Weights of a small transformer language model.
Size: 20 layers, 12 heads of 32.
MLP neurons of a small language model. Each row is named by its layer, matrix (up: input weights) and neuron, and shows model dimensions 0-127. Each number is 128 + 24 x the weight over its row's rms, rounded and kept within 0 to 255. Numbers have three digits each.
A block is one neuron, or neurons of one layer that tend to fire together. After each block is what it responds to, as a language model described it from the Wikipedia text at the highest values.

L16.up234:124117143162160129152147104155142124133109102110115160122116127122142147138134093093131081143084094139140120137097118159107129130156132134136129141116117089130107156138138131127160149145145054132126164124136134179134101111154136140102143172105089110108125126163141141130130127116132088127110096113120085106164107129119150128112103180124105123098168138123125117138047146113118176106143
L16.up273:117127121097095119144146136176145129101108131154126108165140115152102158170138125166090165098098150118157143124127122123148127125143113119097113132117125110103150166108160123124131148169162122111108129110158164084144121149101132164130096142098099116136102109162130139135106175123112159146130121079133095099123097095134173129125156134129112107123134101111144120087150137161154165089132
L16.up367:127122106129078132099125089168160089107162102134165130101155136125132129127101131139100166161123120151131143145154125093113140118108158104102150117090130193104142108175123137092111090139107151155126117143151129141101106128101124059096123157109131123141110119125138152143117148145131108135123112145152153105102121113137151129084155122133131101105138116169118140154161098183111145103140
L16.up1811:166135142142103116136105145122147178115141099126111125130130136151086163132149083117135112107142124125144136133109100117155122130079117198136129144114093152166166104155103117120125139144096132133118114112099134138137111134125131134121131163116106109102126137118127124083098137097148120197144136098101108156110095082155147113063127137109104136134135133101068071107089109152109170119106
Mostly the article a opening an appositive after a comma (Edward Gwyn, a merchant), plus endings of adjectives before a noun (Span-ish, reti-red, assist-ant).

L9.up173:133142106128168153136112150140157160128126155108157096107175151114123143124119132132143140143093142125097135162119112142170169083065159105094141114125137154152155121096129096124126205102127080115126105143149147102110116120106133163140113142116096087079082158102106114147057103102113184108079118149081126132128114131154103138120097128142159099157143110132120122091124121107126115137151
L9.up244:121125085098121143150150086169102112091133166140119116111148131135110077137134134137134114106106123115124167152097142153145129131130137162153118137070140170116135108142096142136140110098149124125120145188110151164135159112097121147138165087134139093138097147162120114138143158160145135131118123110168112114073159134116137113130111131126143131164105123149106132071109069108092151091161
L9.up263:144170144123124128123121129154155155138113169127161085075143153111128153155151125077157165121145104154115146101107159069137144101099203126101147158160154183127133122150096130112148158113123112160129140089131074103095097121130170141143158126137161138136179118122149139142115157081109124101142149134140136134185147112093128134105126149171139138108128159082086102127111127156146143118141
L9.up403:131133104108068087153125120119083153100146164145092114112132142093161086145160108111146073162129123119134114114113077136159141129131111122103087169115131173150153093078071092163120138111091139110124085107088116150147150117121137146105100132112107102075124127133154122133105127157146164134115157126139102142090110094172102141134159125106126135090128114136122148097129098143085130138131
L9.up489:132109136100090112161139126133153127115091091100108135150163107127143182106137160177142120213083117165109152153106140107104106098155127142120127120149130149137133129131126090108136129117127120112119139145133115108121097088133150133128162151104128139144116112101155085118123139121124166133140101112113110130078122130104088076083151160102112141140137141105120145119107161110114144144112
L9.up658:092110147091124140123125103121136098134133124111155126117126117134120104141108119125113122175149155138119158133121105146145122126144110067165089104144169096149150098093062129087160136124152119101160086148132166123143092129122112145137108085113126139149149192135138090143080116127143121179107092139094121116130115176150154117094132142093092152134141100163111111126137104148161093128133
L9.up705:128121102162142106111107111154099100140091143102117105152097119130096083098123117111103141099177099124118093111162145105147176173173108184138109157127139149131151169092105100142136170130137107176092098140160098110148150086128114129149098097170089166120112140093103122146149168140146169142139099142092118147141136161149102084121140131122128094150133133116157092149140139105139084142128
L9.up834:140124123057137136157145112149170090095147164106152126105096150097155145148132167139146147100155135113166123105174134107178150152140100130170123112125139171108099146124094149135133173151112136151120158157142136138103112144133153111108138115136128135104150101142116101169098115086117137142140121143123091155137149130127121117107100115164143150129113129125123143069091129097138142134131
L9.up862:104129125117106113115153136112153111093071130090092073091120108127105117107134128086144141146144122113151155120140100102148193184124113155140141109119120181120129111100088143100140158138106070149101121119104123121086128098094166133156125126105157117109097110094146104132120097097107147166149128132125126110107174130132100097107118141144128123141096119127103092123106107063099162121132
L9.up872:132104174138130147122159093114173128164093135119150101163122130101110152130155183154092140160111125094111131163121145100114131133148127159101162138155115135133154103117129145114118176103077134131098152110157162104127112153110141135110127138135115104121124139077113085131132096090122160133142088151072166160084099146183139135130166158107128118129116120157127112145154138195156136136154
L9.up1157:151138152094151101110125108132102132121139069115135122153162155119098122127141115156135101159113183134144124136093109156158144126119181166135114138146106160096160084114132167094104131125095095148113117113136145148116112131116141100131101149152115105139070114122111099083094075096147124142091137095109102131113077123114144110130103142109125144141128125112068112135133116087106102123154
L9.up1357:150131106147120153156104112134153169099119128125114135103138115144141140089106123167163145120138124081162101127129112135132195101121144113106133116139108160119164142122089084112160128137117082134130145124148149154112112158128156143130162131108138168140145100115114096186172142151128098151127103135099082105105127090140086159133098147121112149128122140108147112178135134127103149083121
L9.up1446:161114135142166148151152125138136179081064060095122115097165103192088118098120152120088129148131121097157135141143173093117103132116145161104108087108115152107114121124109149099164147139118101157120117121137129089160093155141098133182147128127101125161119080116134147110115181116151134121139110088148083145105118127085116118105152148118103139105116136109115103164119126124126195146121
L9.up1456:119128145122145119170136091110091144118160140133094125118117090107120140122107121132130147184125141109123110098086120152110137144098154082146138129147154128159143120121125114162100135094119125104079131137101148137112176118128134126137106132138124136140140066138122103128170130129165174152148139108142100133118115113125156136103112132120119083136134122120144108118139097100148167135149
L9.up1711:156116088185121099100122133173120142130111112118123126123112115134161079121128122112070114105091158166173107131125120139119103143076127139126166103112136151056104131135133123075112161132166088167114113158125138148134128140129144141110110129115132136165120122126099160119145151130060105135179071107153151117118118135180127145131156154089119147124104161118107161170110141154128143126151
L9.up1751:132144112102132135104116143136151155138145140155139112172114119096163136135140145118068103105086183093152071140097117100189164121111133157095106120139066186097129151123075122082155130124156110122073134128125131130131120074120134197136115131118137131140146154135107092117127095131101101139127141092123108132131100135109129132155109141152101109099122132155105122153091117155114119153169
Final pieces of adjectives and modifiers placed before a noun, mostly nationality words (Brazilian, French, Irish), degree words (most, more) and adverbs (generally, totally).

L4.up1302:077094130148121106126106116132149139122145135109129128141087144172131134144131132116127138125134108131143130128135111120117149153102131127127102116144121130138113117120156081098060062112135117178102156107106151131132086138142162136078141138076198089134085189183099131104119178132142149135127131118147117135121164152130098119117072089114135114166112156132112167108125139128162130106119
Word-final past-participle pieces, mostly passive after be/was or heading adjectives: require-d, form-ed, used, released, excav-ated, establish-ed, often followed by in/by/to.

L4.up11:161123140160167119112125102095180096101125087115143141153144153120109107151103126143155134140130111134166107119118135125164178085116127160135131105160142141091147130151119102073133106125131128142140158097145146112113106103118122111149099113129157138143110142102115112149160101135113185135120159126105145153100157105155096178091133103105117147131134109139153137115117135151079170112138
Final pieces that finish a word split into several tokens, mostly adjective or participle endings like Souther-n, beauti-ful, left-lean-ing, plus final digits of numbers.

L9.up38:115117168119075118157116085150133111141160146138115123125148093134107124122118170131150146126119116104162135082143119131122138100094140102097149170129118112110141155102104068160109135129176130137151134118115122118153104135137115120121127130106140150139142154097097100109110147124154087156138113101144092145105115136144071121140106107145113123136095171192139109110135102148134176133133
L9.up93:116132099145162129071149130106112108077125111138138100166117130149105172094091127150117150106144139159140154151143109139174154118156164057129157131161149102120137143144139160105123144156124128124178130117087124105111153154123131113134091175133120147098122107126112087146115145124105126130129116129112150127160133127116130125113119136114135155117105153098102146156116159131156123115115
L9.up610:100094144138111125138126137159109146128184140103127105131145123164148109124122115134131092119137130133139140116141095121156157155113138099122163159095110101152138120136104114123117065107104152110122079095143158116139109143116097116073175108131104171130156177125118131145125113106084137135134136145120165145102108110110111154118116108149112145126122150172136150140115101106093109092171
L9.up722:143091140118093176119163101122142106116093157139084146135144089145121118142142151193138210113146105126151138130143110151124153097161129107124141155141146098113149091132115126135113124126137098147138134122142120140137124132165122140085158144102149129143117131155099141104092137148122099129118133092118155160093130079142105152114064125103148140155161121116124134150114116160177119160093
L9.up800:127086133142085130126122133123111142149109092126121133145186053083119106131134133129098130158133131158154165135108103143109126146108112126116128122123120132123124131155126122157139083135118108181107173154167135085149130173120149120095094186122173098140149168132093144130086140132104134109147172152164136123131135157171103090147096116098085145084079158118122123119097161095134119149137
L9.up894:124143131151142150169112134117148101138124149100133148135079112153125154186166138185143150140117127150177130113083113183148120132123149126116159145108135113132105122110079149136111180139154162128124132191122149142077151155150075154090091145096137126103140159107084135087099171135172129126107166128135092116140130104124142140159098159124143122102105120110116153117136093132142150117110
L9.up907:149126101129145093114111158131147123158147126104113130127123153121126174152117182141121127145138135145142159109170124165116124143125116110107091159155177136086136128117092174133110137124138147135098156123081129124121139143109147094086146105157125129136149096148100113118140151167181136119108120109162113162121139137109130155139099150162146118104140140089126142118096155141103142089123
L9.up1092:138110110139152147108152122108112134112130188154160141129142106132110153115093151138105152112129132127115144179161176173110152133156126133172118153117134096132145114151141164154172169151125125119108134128130164128163129147171162132137149165113119113138139105145078146171098143124123144154122147098177131155104138111176113147150109111126134134127127130130176095153136137088138169166162
L9.up1233:128124122108125119120163147119119116129145118111126122155081134118085144132112108060116165148123125106120123201134111115134124120136126128132111116172125124159142122111161142120131139133075127155156136088136126113138126145080120099138123150100094118094124161092134116145150124096167132088151143135132121115162106177130132120160122114124113123136143108131114114133089114124139126162110
L9.up1493:134183154112151116135122116137148156163104140129136132125156173189113119144141146172107122122157100123086116128127128152160166113138126101166120166095118117145142164130120190106138117103078103075161123119134137105097149084072111115079168088098151129137156095126116120114145110132147101119155112075090138140158146130169082120106187145126105124183145133125139162119124106193117121092126
L9.up1566:110129156094101118116152117139136153116127118121142094147126153081141114143118149150090126152175141157090153109121134169156134152148124118096137164126145085165148156156117131140090126082139184138127188120125136105091109182095152123146089095140143138126106121145120110125087137117150110142115152119144088134126137154139106110096099146157131088116120178097149135168130145124130121094120
L9.up1633:146127120144170134142141106112093086088122159116160158119131140136128132113112119128113136126146140176130135109137136135130158157155083097118122177167123136133148122104105089170133143133119137150148117098124098100123170152113137148136096107179132090118105157112131158128136153134112135109125116144083130173125140091133101156118151100131147122132137158134140116143101135133094156151146
L9.up1683:148110124098095107094138147108108133142119176119163067126158136118131131120139108127158102110171114090137151147124114180136138144063113104120060154134085137131170152106175099163162118114105116142131124134107108169130130125110084117148108121135138125128142122136110105152114091096139105151141114093144138133155103093099118156155148144106121154136082122131145119150113143136133150121163
L9.up1790:139113158140118091130144142122124170140129165139144093131137139119104105105094093140141138139108128123119144171144166136113128121103145129137140106132114104146192146176125137099107127126103087095156124126123109131101118105131133162081177120174125131157170113119133079108122097084142104145189130105152150130197131135122149145107093135130157120127104140152125142126160116167122110163123
L9.up1845:107120092103123136144125150135138115141056171131136136129124110098151139134132135170134131113141078110131132158123163131148137129146115151115121127139118130091148138140102136142122114152143134101113135153147154092097091147151146161118154084134116148158076097148138152132159116151141097083163060065117150125150110179147131120111112120151125120123113119142078094153110101138142096150113
L9.up1889:127130116095144140145114128128142127161113144135159140142106143166095135125082168174125110169124110136116170161155145162153145134135074127131203126161135131088093142141101116136113123109094133123118183116106152116104121167131131107116103140166149141121138176158078154118145131085164110114122107163080140173135086133107116160099123163089140106135146152143105122106123124146111165124135
Final pieces ending a word or phrase: commas or units after counts and money (764 people, 6.5 cm) and passive participle endings (planned, configured, damaged).

L16.up180:100047129137137137126161114138114101144134131082135116118134097136108138116110174193132193110142132113128126172111114157103120119126144135101123112107156063114137138147127143126084168151140111136079096110096093131129132129146070123137116148114138147091112143114087134154134161125115111124118121141128126126109106113152111141120110126160153105119135142158097116124131081117140122170154
L16.up764:142102130116086123147098121123101114098113134106139117097097149153135137079112142168087154141111089122145132115130118148115188118128113098127104158116157073146138139119124123135157088138129128113110127150168158139115141170131080113106126108087161171070138109172111132100121155143138136115130138121130142130139110099116135123109151155121156083123098110102114088141120142086118111153094
L16.up1307:130119178159121160160115146082136119101126134116153131094113157151163141126128119120081140153081099107197141142181088101111141136107152100103124100158130101171115139115127096143126155125194128164106084146124135145102159105108114113111150147081132116155126137082124142106126148090161158124131116109117108094106135130091138126136111073156171121121102152149133197141154117115137135091125
L16.up1490:103104112110111173149169112096124099146126096143136157127127081168139126086120158159116099144117142120147111129111138155142102127137173135130128133109161100109117128118141110129156120139119137148123138133123143161096169128169114125105141132106130103091151101129089153104170154156134118138133093152132124074129159111140141136121134115139174102130119170115137097108163114134116145141156
Past-participle verbs or their endings in passive or reduced-relative clauses, usually before by, in, to, as, e.g. produced by, built, set in.